MLP neurons of a small language model. Each row is named by its layer, matrix (gate and up: input weights) and neuron, and shows model dimensions 16-143. Each number is 500 + 40 x the weight over its row's rms, rounded and kept within 0 to 999. Numbers have three digits each. A neuron's up and down rows have the sign that makes its largest values positive.
Before each neuron's rows, "fires on" lists the tokens most often at its 100 highest values on Wikipedia text that the model never trained on.

fires on: "ig", "2", "1", "m", "h", "on"
L3.gate660:521445476503492438517508495448481506517497503510476559521526475564462528489493400510530518485499460465490539514464548445500475608474536468498500569491494597526460491530482589506462495508524563460526482509428374453456449512511515496492484518527507498501503485512502459479478538458527467526571466491478551487557510486540474490494593454539506515539518453528482455488480442545412566459519
L3.up660:474496467418513445522498470492480531531478461549488446513504537496474562393448464467413406551491514547533475475442603493519563509567514480541512470553497517507563489442495483594529543503456531510488495482415443469538497495494506422459475530517486503462514559508549532525470479564424521493460463493493525515493551460547441482447486496488548442470531482514475479485469484551510582517502

fires on: "et", "re", "oc", "ed", "ue", "er"
L3.gate676:513546548448515564459535544487488455478435393519475547451489503546552522575497440508484466512485470535491492505457515481475483458559486459439477479529527535494424603463448462509508511541543558427484503504466528479540451569540501540508485476488522504473470493562504518443540493543498511514544521474517571418515450500454593510399507513505486490471486537543593455461489485493481545487573
L3.up676:484543536525465499513508500508503484543525429497449558514492453460547549473556504540445523521489516560492504453534490485473471506514501519490460514476476498513527525494467497520582472591523514574503426489550609491465523491536484465514421463524530557556498405594614455479479490473505489510519521496448495510524511462485487572505399519459458482542481471535470490517485526489506456483574

fires on: "ed", "est", "o", "ue", "ost", "ie"
L3.gate598:450549437458498553541471507465516467528438505469469577477516433460497501515431450509461535532495453446458423522458572574551510516505520504525509484501484540449483474499524439435493561545515453513391465480392444441538486551493516504506517425538526531539523443523549551444439513524491435449479504527516491493553535511390500518475453452549477495513472494462479409489459519511479473487537
L3.up598:515526501477516518575566547466551446525426534441499514482540460490556551470609523546519490519516455513499463453548535522477476446488483541452461482539483487545521457575498415496512502487552498550488554514437504488548476545448441499453426464529471512512527480494548567589429525469465538514588488498474545548489523479503449529500422452507491410536400535485464438563503548541537442503478

fires on: "le", "ly", " that", "ce", "e"
L9.gate407:477487453508462523528462571482529548468512527523488503464443475576486527576445469555515548545539438504454448514491460504498524536466400443465488501559477459521563469487545470466480424509500514498562469497554456530569440464576536503468541566434505498575482420472512547444475539499504495426509546468528505485567565492563438538519539501481506571538439445484499451549461516451482474555508
L9.up407:475439428543512460472516499455457483516508591547489533444477434548495537433549393476459455455487496478434470467456472520579482441511474452507467493559503490462497566514500474522537454436542534545531449509467508473487563550486486488448509590510532518556524526545577509446541479432507475385509482497470487498478436512516533505563536491490504441496478477404428501481545517497525499529431

fires on: "\n", ":", "ic", "ine", "ent"
L3.gate12:438513527450435510554485477522469517423530535509522520514473444463477462573460469523482434473474501539511492501438507522480418480495484551493485488498428586557400490503585477535503490483484431512423512563527483464499492509508504546583449509435504467535545463577504474501484459503572557435501485513441559483537463456485475496527498459496544504499511565560500547537508489520443460512449
L3.up12:541491483468519449505474534540411507382524543498541491483463490437464455512495442506531446467504466586489458491499528500522465545475535522498520502510436590478447515531514545517526543494500474485478499531509481451516519521497498519479488523455515510521525475561596489538502465452474479455439491492504539441496455529501434409502454491508511531495518525497447496526526435492505525499427

fires on: "re", "e", "le", "ce", "ate"
L6.gate823:435516478506463480485457503509454529441496529496507547515436512581518505461503496465483471418507438554411476501506496468489510544459496489441565516518474472508509558503499503515484481487522478505537506545498521512529473464544505562495517552489475565598529478461442493426508579496455466549522509528484496532516507497579468451441472518517588549466477418450465525427461492532591528547513
L6.up823:538510514534572445532529496479478484511527479524436433425513532557475469459538552470444471532511513512489481500505454552530486502510457505446478472512445463503489485456541488455525555411566451444533558520442419542511511601462546532474476424500432523579476442512511585496445536515462501544456537487570515568480509561467559482468569457485500518474486425386476510546500444434486484535469

fires on: "an", "ord", "e", "ig", "ent", "s"
L6.gate331:465515460501516439463480485536539400446456492494455489548419503521533548541518460525516518480513456509463472482495434508533521477479406535466529431466450491507473486479500435567483456524461561484402497480497409445481504491469489435508510506505490508526503514422504513565505470450498510528503487507424473482498581480521466510495510446491518536467511432542516506440521518514461432517576
L6.up331:568577450504443454607518501556504503477537533432549489498493494475499526494480461470517424526467534469491483474463467404489518463461520459586504428465543437547417502452532526481547461533476526419528506498536457457519477449451459543566522561482445542498543536500573520501462504465507462560548494468501474411528504508496459534585501477504516501498523474476468542477506478569443508516496

fires on: "as", "d", "e", "em", "n", "t"
L3.gate603:488495465508482474488543482556526505462472537558418474468493518485510504565508419481536502474494534509522493514539494517551458523497562444540529521476493504479542456462533567483471503444487485531528496496494496449543474379522513438496474549509410618506532561581508526496505415474531624418531448487515454487477490471425562450490565475484573576508454473527495510446560506556483469491467
L3.up603:561476509461563516443526515522471545493468586486564445554496477489521448507508513500454456436517534570505463478530480439491431497513516496600452452427499555552523543488509559484436437507481527449479447485554494468574505430524463458523533554518535520517605534488533461496492499498435553530463480463556437521498496410502491451442532421521538533492492482516527487440440443529513510460522

fires on: "im", "am", "ul", "um", "le"
L3.gate726:570473461512487485561438545439536549525451482510520453511535471464489531482429543437505526581475546502529506426536445447470561550502503536480552506553473468513513538509522533467547503468567529518529533487437519543559542491473404517445532482502528522525521551538475451483580479535568456581488534499522524493563511488449487586487472500572493538468504540494444506461563521506480484517462
L3.up726:591462487496500480494469536473564501481461468515488484484585486487523574470431515404535535555501513501548487425512420444469584508472510586472568468509500472520511564474515558496509520445559537540527524511433505571560503516484427521461513468535557461537485528537448436515588459518495452584516541496511535509545519478458450557494468501558483519475497558492479501493531548489507499462489

fires on: "t", "ess", "s", "it", "e"
L6.gate943:469505548538509471582541453485522439545509507488500496488472479400485524518508525452470503538512357509468482479552509505490574519557530584589494509554555515487468440533468480465517524503512433478532452457475512593470477532521517534478564567572412548427499541451474548477467521499529528537482521475470562481477474503545480471463510482507481499574504465512541450459473534543533489450468
L6.up943:504540491507507573458473465505467447466449531450556529496466476553541485527507544527489554493448504414443475485562470493489516579475467510543467483549499530462536450464498475460497577471506501500545514542592461541498449494583451498506524521566494567552458465453507495465439490533544479545445568526499528432488454433463409465444453503502493519590522461513553444451525471524508466505436

fires on: "el", "id", "e", "ion", "u", "an"
L4.gate12:547485417497509510402545524512513530474556524493458449527505556490427488558484569486423512482554512463559488486525567546499461499523513425551558551502478484549545496562512564515492510537589519498468540541470512431456483451513482529528465482528475534477469529448483484478500506546503480548443489491500550526575391517533501495537416511558457491514556559511468489568526501514447581494549
L4.up12:542501530483507458456524564506543509497480494543463487558513566462436504553483540516509521506489457429603428502524592574526484504588478465550570455567513514524491549480468434502516451512488551502516493537489528484495471497520471449536471497525484475475527497472504510562485492490547498487536447449496567494558483526572526489521392503561489475482497503510454461502486526564503521421517

fires on: "es", "s", "e", "al", "ou", "est"
L9.gate1022:504453427512537493478486475419553566444525478449569494472519514506585472515475539530608550487527492515442465465505436561539469528492421483497559496549421455481532550522523510494524469508462483451462500474474477543507492477460520536524550497503572526521468444510477457505536418504548488498592493512462560485446521431558494489496466505512473527525492485453452470550510505540553601511534
L9.up1022:553565542514546481573467538481526488495496534458478505467582480505470438488590449480531521393503427537463447552532470510529457466486524549559462497528452513480472554456518521502543498550457482477481516514549533573543417472488544476550475520520506504572549568437430535474573449543529513516494537480487555452550459510522475457507477472552437493552502494458435481430483476514567470439431

fires on: "ion", "ation", "t", "e", "ce", "ction"
L6.gate747:505544592507512522539473510514583518512510540511533531496496566469523501469539520482511482545492378547501532569548525509478467495456480492549460502539480511459505490427482494563426528530550519502492510535483525547486577496487491532554500470591485459466479555467508527414455535444544511423503539514514502528531518450539487443423551567463562561562503431485485512491451468542560424471495
L6.up747:473485519535495510551536491451600486375562520482545487500480525515525394460448533471489490525446476494437475474487546524497514525444478534526531464569478451564539485463561556433530586513496454521557464496495457545469496523508491513446501479571486503455532507523504447460409538459504514482420442548577529485544579490435473479492449566449516566497449506458433505477446440527539481464566

fires on: "e", "ce", "on", "os", "t", "n"
L4.gate391:504498482516552500476519499459495451528513462544494405451478537485498493432498485497516527466514445536470433499511480502524435483502550497440401514584541508482581471554475499497514480522486499527531526576465454497516498485575463507533433515504474533503531510527556464452512463542545467540541396488542505572476515544516541530477571469475444476455535488462490561473478496449447513380460
L4.up391:534493422518525483489567584495457531484499538495532504526465477482465523519533556491586565507519512523496494478517459446546477499544511461503494531601591558535567528485506512498475484555498450577481448470567498496619499462545532433544480510454485522432489411507485510452468493517461637516432453483428386527548450457503484448490527453478414529507420495547525510532496507480504561452502

fires on: "ess", "c", "s", "r", "b", "ra"
L9.gate718:450529550545518437506495447569522541548446535535495506511465480475490538480543592445479444486574514422496432531536446529529450481551507476462482459492501586459536463405445453512521498518583512502497562519465559493531559509509516573410574534547475500539499461432503535507506514550477524494444433499518456459440470521519528519540471523494551538467523492597530436499570512563496491440543
L9.up718:473458482516472523497429501513501478514494477513524574480471524534494519518473544510467540432422486441466493517473481484459476537452412483502500557535482548501476421553466467461451495574458464512498438416489498519488484405539418542442568510466476513592474523472567565495503506494493509465527504634542473484498493447520494489593488476382470492557518495516442496535480508525475508476456

fires on: "ig", "h", "is", "er", "ent", "\n"
L3.gate488:511514535492444499554467502568482575583529528478520524469481476495443492480461456454426484620516466515518495512543570497516497531571528407541504496502581504500517510469510487541525530535459513488453508495562485457509482500521474478537481539542524463435572478408519558519523485477486516517465487509455505541622483464508528513444513483548494532497556461546478459531512543544451514448552
L3.up488:553586464538467430524418557502536518493416475512552488499541521510413478454506496519473446556461484543507411453510528498542510517509480480535455454517557536538415507491560500497517460538549487496530554393479509518476504509457451475504397456533481481451504494464516523536475487489513481475515472447537455481559507408389472465468443460471458544403481403539477395505498473576455548565490

fires on: "ic", "e", "z", ":", "t"
L6.gate824:440525455452516522437581493496529482499485516547517483526485445498516540570540451432463532508459482479508495507491514631514470562552506530484511548511499477512458407507447492507535580515542458489500491552425605547530476514454525492453539465460505503509516460493520543568448562489511525494505550496491537549492513478501481475495488498480499556508472536488593430490505532506470481469589
L6.up824:532464485491479524557501553476441488513505565496480527448503438451584531469476506568497462492517478513481466546454457572546500511550625439540470488492494509424545533511541489490475556536583462529507488534506571501492503457470505486544468485530519499519474474542446571546490598473533511509536518394483517491459524455484464581496488517535458478514511528487549521497503531548569456491493

fires on: "t", "l", "p", "ing", "ed", "it"
L5.gate260:447492516437524503532461438475485452464429526535485485548567553503513555456471467473523465463416508507476489474467472482467568517482551493577511531405509450548517506478476523398530488488477511459484451394559495557529531530499455494524499509491534562486488478480543567450472476546507440486484436437517503454501490473486526506504506605424474491446500455464512482513443429576468484487451
L5.up260:467504504510508511495465507533493527544445550525514467502517514486504531462595529537415512494536535428566430506489476495517508578492472485369494398507522529490514451519487396521471513516467446500517535543455552528506518476543417463516443469468527573469487467465416571436522522465501519471509458423526515526524470446453515500544518454442459534522526486462498495543460514468486537519524

fires on: "or", "et", "s", "ed", "th"
L4.gate63:471483452494502490462502560453519519571542492549496498435501468497541486491564546553408493479458463512471458477415509442462472474495543478548541433520488504535541402512566507541484498524520459557532517539551498448584474402487514566564546476526524553479444513401543524475480462523509511517512503534479549465511500497553485436502446572422516492410468563538554491437494539509517555498525
L4.up63:531479545451485508375505504461504474502534588515487459529508451502538466558420495476487438600490551530500497514550544549547517508561526486434464469542447464540558442510546510501479438512511501566447516473471532470514512513529431491371476491544457487468492477476484486504518575464611465500545466524500496487516550524530485478520495515514500492476462425555504448503497543531488479547556

fires on: "ul", "el", "id", "x", "an", "er"
L6.gate776:530484542489493531497539525463503537514398418540516490459525457491492525482436519514478544498541474559574526463563437490449576459504494514533489470516574484539545472457538538556496501537473510477468455554453542553511487511427474492527490512561542486396506530441499537449460552430520489563522565461547493477485447547496519446580438457515485493552519547489427567525484490474468539513446
L6.up776:507500521389487480495512462442505486413526385485528514585499481564441469518523538454500483520584511468460433497506514489467532501513518460505448491504515445438566448485493590523476470508472472483467451461500456546479459455571463468510553469477530487447560484462479505523475449501480378450548558484537464452528444528485524491537468519545446410483518524488470479512520483516451391554483

fires on: "er", "or", "ar", "t", "ac", "ad"
L3.gate777:484456492500562438466492474496483561558521448445435432541511473475494495458491570520510496556542530496526549518540517465448471440463504523505515518535452494560458522481607546519548516537524575472493528561523521541528502515438537478565530530496528472497513587580444528476482496532540446487498473504456547568500557442453476565456493470541508525514545477460496457457537509499382466511495
L3.up777:508545471510468445480459498451466453576452537441528444495468486501459605487496560510454484532538469493510468517495479485514507475426540463434524516424544501520545429480492439489462488505468521534469533564522547510459443577461537504574446562472512468403521483498512490527498497535494436494436538567483491560576509513483601490557516519502535483481549524502477524471430459473531489456513

fires on: "ing", "es", "e", "s", "ia", "=="
L6.gate312:533473518540494506521485465434503438521509443439495496546471524420501523527570536529471420537498436497385496476452484517498489472520505538505544554456482495435498473470403447491505572494518496483425438517455400566511460539478525524515521531484487555451500491482565520510503542604515464519503479513535541512461525485540484464533472449499493635526487485524526499491426463439508460440534
L6.up312:507493521529434552502531538418432431477455506551529494466431507461448513523560475503435491488505499498475475533419514492509517495528537467508504519510433439473474486544493450526490507511577457433524487501502510500486472490515514525454506497488428550475523515421516480433577521529488518512499511575499524500447508542458484540433526539499539505518564498498523541550436533435505541549513

fires on: "is", "it", "t", "ort", "ent", "c"
L10.gate6:507476498546494448469480482530498457495484528513497473481446441440550579460526450567474449543520463471514516450535465489464510494473462493510496439571443489520462506492520478443466414538546582519517458471529517447552507588441514475526539487521469516418516471492537500452496458483508436533511591504496357487426508482442456480485513529486547458519432482511464522502488481512502501475599
L10.up6:449502529525522496471509476451439536485550521486547505390541451495476536527499414514450482462567433484531547487477483518551525435475460574511491470537528517540527532538511538473448505521477559482541522510526616422479546512508479486562488440468489529494546533461535495532523491468518450472542450463531492474421508551515466484476566589506509563467508496503470478532413469553424564512536

fires on: "ic", "v", "ent", "i", "e"
L5.gate182:491495498466522521442478548541494529458448534545495505520497516540435530444467493454427453447468602459516478433511501495515466534493461517442506599485450440522486518529445554507491524544546539541562498563591510455538526500437515523573450601473505539486450471492484483498510435584459511482514546502485500531523505481505499486372517524447444481459508544509477514531508402630500489581420
L5.up182:495540454387553482467516457464539541496468547508493473496493470498464500506504506494404468456504527471510487491439461490541507504543489552477441525515463503439480548434500492469467486497493562516541457566475497472497523430457463445492422554427506453469453492558424488502447491525523480525494434450517478500574427504544496497415407517527537523538566533466472460517552449559523500511517

fires on: "w", "o", "es", "u", "al", "a"
L3.gate204:490487503457405526462490481484446532490586512556444462470506530512497475424422501495481550502515535494528508537529562466473527438527462440516500563488458468525511512557528581438523462411568531476510496488485533464447492512518426477491530499517516490445463464551490429511525475506490422470479520529420465584510516507467542462496480486536558499493498503461401502544538549533472547470590
L3.up204:531480568532459473454548499449537467432444559538544560420536423522472568472519520510522498492382509501516511523487483541505525492407474518551481537491518532526514556545538522496535500539517560527465486471527543530516482518494484566617551561537518543478490480504484407540541441518465496475465483440565557530436491498394523504484499485487457528496520489508502521460445556422516492496546

fires on: "t", "on", "id", "ard", "om", "k"
L6.gate768:450554538558480592468503471438598481458456436513524531502464544536566527478437469578534502520553543474536446556465503438499481492460450440496479510480575430548510494392502524473473524494541479519504446519536570510524463495468463555494506512518522485509432456486536449462464436506501428500499540543475470511506524499527428518525457494551444481514472489516481567485515524558465494548472
L6.up768:477522520546517546503534502458531432410470452489534522438477617544489540451473454566441505531550490521502459495456576429487556488487466470472475513426592484538500466491517564494444527520529453470469464568527517536470479469514460462556470443489475484520442519432509499487496491493535537469489474518460526524489489558530477525430437534531418481447480494436414565482546496479406469573569

fires on: "om", "op", "um", "am", "ot"
L4.gate108:488491520507507506482577517436498495537402516497522476559503492543445564535465568510513505468580583493491495468431551512503582497495483480536558423506404495506528430490452551428572450508526512472537527502495570476592515497511475524414568502526555501476503543527505478451539476486568475540490541514517474505514479557414495524514535469542526538436485485559496508524512489500539556538528
L4.up108:507460426508447502466477469495444364508463508468482515539517427537519525505466550482556516565501504515499566578506469440430491535465407487451508467521513578555506566512483526471495508474460465532481499426553521503536463477483497511476493431542513436480462490474488510586573501516550418527462454541494540492474483481479482497445512492502483509470481544471483522491535500470516493509538

fires on: " be", "c", "res", "ur"
L9.gate185:473506544495495521459460480477458504603395549493502520432461557588533468490546486539465499523546522438466558491485505554453505538538566504611486444569527519535432545457527497504474514463440501462514483426476566513538520446472511462499538519541482456497449492545484458458492479499474460556480521545502543479468489527496475520519499456569501541465535530507487474469396523438477528471449
L9.up185:476521487447531457360493463506518526545550540503595509505442518558467563531453535498466569475451507590492521449532480463525471506486437493521452552486450522555492504503485492485476526492539508546479567538486525513534553414518499574455449465463517486534530469473538520516490541485510538398503422436502475443500550473530502508486547481475507536506531515526472480488549510529538526572447

fires on: "t", "ing", "el", "ust", "i"
L4.gate150:481516541487612530506488495474465500521501447492524510573450454480531469514515465471521494461455526529495491410594523570571531466482449550519508475448439488478399455557534601452432550468526521536473526524457515528517484480547498439505484510500522501427476545568521463545487474541500495494449597448502505500470451507498555550451434496535495523531455501558474483491452436474523568552456
L4.up150:465519519475563491532532471540479523518554471549520496547455500430524506532483495473491537566536568556523479493495477546524472513510474555501570535412487510541472490443569498555464471410497431510519509516388503616490556517568478539476546473546498495470536468542498461490474509532510536541473462439482445442526485427496535478489455503497473465548476470537419535514523494479513479563466

fires on: "ers", "ter", "ent", "e", "ber", "h"
L5.gate750:502518451533593485424513477494516466469529410497513514549480509512579482497576480450542414526523461505485399448474494534488530530469455480414467469415460447477454492495507484441452515469457540532501452429441481503509494587441541402547500544509526459461523490444495535535538452537410516614481472552510523487464513532456571508487560511477447503457490535453489536508546528506478477464510
L5.up750:476516508531498554483461460513552486576543537539559534476454520525539464467572515521506429472484521465449459454517468521482508492507533453559438445527507500514522487456492487453551527477541513488473417523520570478503458473499545505480463491519486477538475534457549553464491517493550444568441526495500504488416492450505456556536558499421486494474459471564543397473596497533411534452440

fires on: "o", "er", "e", "h", "ate", "ain"
L4.gate385:600574544533499507526410527601490499548531415441528520517483437480486528437487557478560511512563453469486468562575459546445509553472500481541498473541483521514477504440450547493507592524540525501513434484506533475460437518498511498506491523503556504485511446466525465530511448497506452478512558489432520432494508543514430501459533523564500494534563452580560486498511443532484503544509
L4.up385:500537448563499514510417442519606530517487484495526512467506504478477505524496461461492506492528517503455509500546524533478500482515515408531505502480486451549450487543544469411538497472458493491516397513465472499444488528548492540505490478482493532531615544550529590496396521510519507426556462492461442480450481426498462551469515509511405457495453508617434467442527485435467484549504

fires on: "ir", "i", "ed", "em", "el", "ing"
L5.gate514:510578541461546509457498557510397497541569577528504462478520505548484477570461453507565454480439538515486488428467481497539509455512509490578442549391476450544524496543503520520476426496473469497497480467419506550526507553530504532473455520556513507427508610502518498518511444436462468443483499462403452506521530474491456472455426504531509564500481488528437499499527491511494509479492
L5.up514:475494479562431571529482421596488516481492512491579481540487503571532467446522440489514554517528537482509485447482498504463499489459411497434467524483536454494457472561488552525450406503498428461534495557463558529534455484556516425581555493521411564563442512535423490452541565529485518468452447497507488522467478482503454484405520423481412478528539528476453500546489449491468416545516

fires on: "ar", "i", "a", "ed", "ran"
L9.gate365:469494548527522483591511518440493485593556525444498477507534527494459507572539462534558419547373473539532509548569550516531519502483444491483507516465503521513543543490534479515523517457493458504521460514520513551481499552519530479494446530440471481447463611493506514447474465478477473482462512430452471484485502526483458425428393538505517415520492527505534440474490435501433453443497
L9.up365:498510462528486495447512533497511479533484521495428508468452477572589531543553511540492448468455531546484534495470538536453482511484494475498501553509476591478498489578399484559541478502563450556472485513504577493480546434438499477504482496529490506485420568463494469419525529501487473484484496510591479503575496556590506497557468407449531549455560486521482463477478438506526512469543

fires on: "s", "ess", "al", "l", " g"
L9.gate241:512534517545483485510442471490580475467555536473524501419506420528519548480519457505518475500519442488507516470587539529424566493485526508503473565458519556472467520455503511464426502483465441477537482493472519544559499533462412520443537552449439530485494491529473498567408464542425561526483478511528558538491439550414471491482432477468527520535465521586521519506526574427475520498441
L9.up241:556436458511489546500457520483495510481539491497499445469452504549481585522469551461421639436522506441468556570546469492525539527489411520457466543469515488577505407502468481540574553518520493504455490524541495513563519542456506516422557452453438542499495523507486469458480502467529498528490513528485474482462513511534449470550453551452475476524455498461477458493486494479491515548436

fires on: "e", "ic", "ed", "es", "ar"
L4.gate661:456565463476499490510564512479477447552496535505486551559477561539498497509448523530546503448533497449428459477542535528526565536560516521485537535528473526470469498434483414495501538467544608428524472523561512457459517425552476513487446571457542510456503506487493473518485474487486538472571521482460512501467459494479458516454437474513522502489519508446580472511466377532492535514489
L4.up661:478509455469422480547516481505492482468495533444482560570484521500483504517529550476565485471509528483502477566508498557509532442607546527486517498504511482489496498421438455549479534462469563449486497521505499453431416450551451432462512579482489508516517535468483502546459503522557586403542504514523480481493482470563424478462456486527504509466546503431570520481532395519477485528476

fires on: " be", " s", "t", "s"
L9.gate1021:522426608597473451458540416480465462560505537488492506538513514522561449504628538506487478430446478479469505503482483498466517497567492462569530498480454543510490505428510491535542555475537484505472567470532515539537514533546562501499514496582483481507512547492539513569497536498506520516421487454544517454488472569570482534476538471484497509477490461474488537456490481407488551478419
L9.up1021:516444509474509490498457464458526476442487539476442512501482568467543491502528508550487449458465525520468528445536456506487521486485502474619539539514458557557435490497462497630502514460466510412501461585473546487527466512522466536488503529545419533467501440572527533469525479479487554467470414509515464463522459500505500536491503554510469527471547516553515434483445505504535502394460

fires on: "m", "k", "el", "em", "n"
L5.gate32:504532557469546486420499493513448477455581506429526500526514475478507457477558441446465543517567548498522530476497492520485539464496525492512494528503444454509489464531486577519535485533497521469496531465437490451541597541534498494391486528485444549421468495409490489546565497485571524471432509571515463556555482442429479510492556434461432531479495463499479540540525554525444502487576
L5.up32:455525557468437501511514521482501433516518582522484477534467510554424464497466412501489541524556539463618477432449487491432454499542504552433497466529539520530469556552467461532501429516489493469537416539427472528484477537490520493483557473525474443459538557456495433525481441537502488439561490527460462448511525452445462545502474523529494435435561539412460496488499427537500467543560

fires on: " v", "id", "v", "o", "od", "es"
L9.gate885:504501508513474478474576445510522536546533508510464518550570526453572511613485445479491582476498509488461514506508506446610519487547524471538509531528435448524507499469528500513546503548544541512458541504545587536457450488469472554571535535499478524584446577538475438492495499479549502437419485527490418513571484437473503524602528464490474463500428536489477539549508451521469491502503
L9.up885:524457483579473512541541536425517488457459530488491451497559506518485531500502543467530461463569503476485501548539507482510569489528505494605463541485473546462523527478502582523428491481490497526524502533534569552498475555582552528562463554438555496483488526491492448503459502435476468520521443388514543474489523487479506578504491490495516538472497516495524469490460525454418440484536

fires on: "es", "ic", "ion", "om", "e"
L4.gate138:590484474473511447536512544552551550522551597465477475546558497483500511435477557484558513519498450485463443520498513504499531533537474510587531546500496463539451492539540453512543526568565544536527519503464526532529543495436535463477527473486456517457464560482464472514473490620507444478516513503488511434456444499577479486576486432409518563501439551392430478535498482508476558448557
L4.up138:547509498513492506502552531496426386467536485494517489514550457503490508457522498500447485510449473508527436477515597518498454485483451476565509515460514532464503519503453490509556485449471513495479554515433512503482467508439484468446479516496503483563508507432483453529472495590496505527467533487471446514486475477539526429482538482551466583509491556407561450440470574524580539482571

fires on: "s", "a", "ur", "er", "ac", "ed"
L4.gate640:533514463476516483464545479467528507448486516500467524547528440437453501464510547538433448528488541514523501473567475549512455473486463508478472501545459463489519511496497554542530489481546451501462536520447507468496493439507522555517516514608519519490530529448495447532468561450476572589441463532426526483523453444457539544516573469415599453534453541502474436516521517490534500554526
L4.up640:483569540497501568458548495432473471481520456510431545523489478546513527524451575551489533568509444457512515511487460498484515548430577532513469539524527466537526480438525469479485494531505501539408533550504547501501465563485465487591537507476421467428524499442443529496509551499451541561437499507351478507509499580489501468572484596450533511427525538502526534557523513502519538529517

fires on: "ust", "ary", "e", ":", "\n", "il"
L3.gate704:468504527481464485502447437463470526403441551473517552537504547493523503529540538540509513552523544509499491496530504467472464453466536523493433511462448474538523434605514472578481519491471465500433495510497535487498445425505455507491500498444485528433475456468444461521543516522568535470552488533440502497522497503472414542476519461468565551577492572472384519492424449452511500567426
L3.up704:430519546490446477597518440476446495394412542467531541474515534454502532588464515527512471475477539542466487529535476506508455549542488522487472469425504486514480435496497456571554517520460419522501476500522484502461481491502468495461462565447455449394530493489459466523551498511540491513521412502509604450458529535465440496475470478509504520569496540447501490503433460472540562543459

fires on: " be", "it", "ist", "c", "t", "a"
L10.gate142:551476586488515434440500446497463470593539575503590570429482500537581511444544497552479519535420469528498497460573517467465478513486464459492534541482476619490454530491502492544511518430520483459489435582547623479541521458500507513468476495512457472517497504454491459492504510514472422473490452516507418501428485486477485523501555539440501504521477523510466500505500541507444537502507
L10.up142:576568499482545426493493371480489485542498531541516507458520582575521507452493521486508488435421518486531507468477509483519411506443459552518555433533540543422491430546495476567456491457527480453527480516526579419524469514437483539488478521498476495506515494511535451488531542437528487479548459571527511449430520508554477504504508559468507474493556515514487492477447524530450535478545

fires on: ":", "e", "n", "ay", "ate", "ie"
L5.gate287:484477487501461398576513498445463480515475463500438514520478521526525560491507456475402512488498538472482469456522493530480508537504548510501533573537482543526537478526551424447459497497580489511527499536442523603472548494549480463490486410488513515537555460438464448522528516462522452474494461507479502500529529478362502499528529440503483551481467455448532450509547527425497491517507
L5.up287:506479470463504544518445558494480444471395504516518587491484464574505534493517557518490463520459412503482506552477501559472504525470526482540474509518512526464551475485556464475436497525517487452578505538451614458456527491538420537515467533536543511493401494413523441537482503487509500403456477505578493486519519477495492569508456492542450554509486517439547473491494510437471496491447

fires on: "ed", ":", "e", " ", "ing", "er"
L6.gate506:564584569469478444533534525458451494457525436512447478529493412504418558566452514507499528511496470531452529458511457511485505534447447502508496503485467473438503476523516448441533474543505456460516532522476544523521507442429497519467388542547552538459453473500494462488460491498523504504525510470451542578556501565489437458509454467552514555513455571572504496507453536529522438489475
L6.up506:526527518477499502553560521491487480478470477437508616518529517540450543528487491556513472490511427497484551507533482531456499468478509516500477487505434459487506471441472505547485491457497512434585474512451567492436436561451489501489496564475503501445497486423500488512521418520590538505453522460469518513490571490563538540545490401499500510483480511539577467427476467411473439428518

fires on: "b", "t", "am", "ul", "ard", "id"
L6.gate454:508476524510497533553517498525557494437472466557502464480519493470480496517485485516443538513610464545597523532550472513456485502538494445566452428548485515512499494440485553601498510483512429405492496486484561504474410453440464469480518498557539519520453519470513456478557481478514528538499516435519481525486493481570512530611506511494470499532467578494528551397488569505373546465495
L6.up454:468498460503473469531419511481525385444487481503570534489504575575502516488474471523465426547420409515458566508549528515457568465552515488492616484545497469513540463529508622521498514477525440444543416464519487498464476584502489522539513475498499476492500545450454545533530519436513456493523459483468486458514465465506466519560467512504480449508504513488476488484498477536484497509513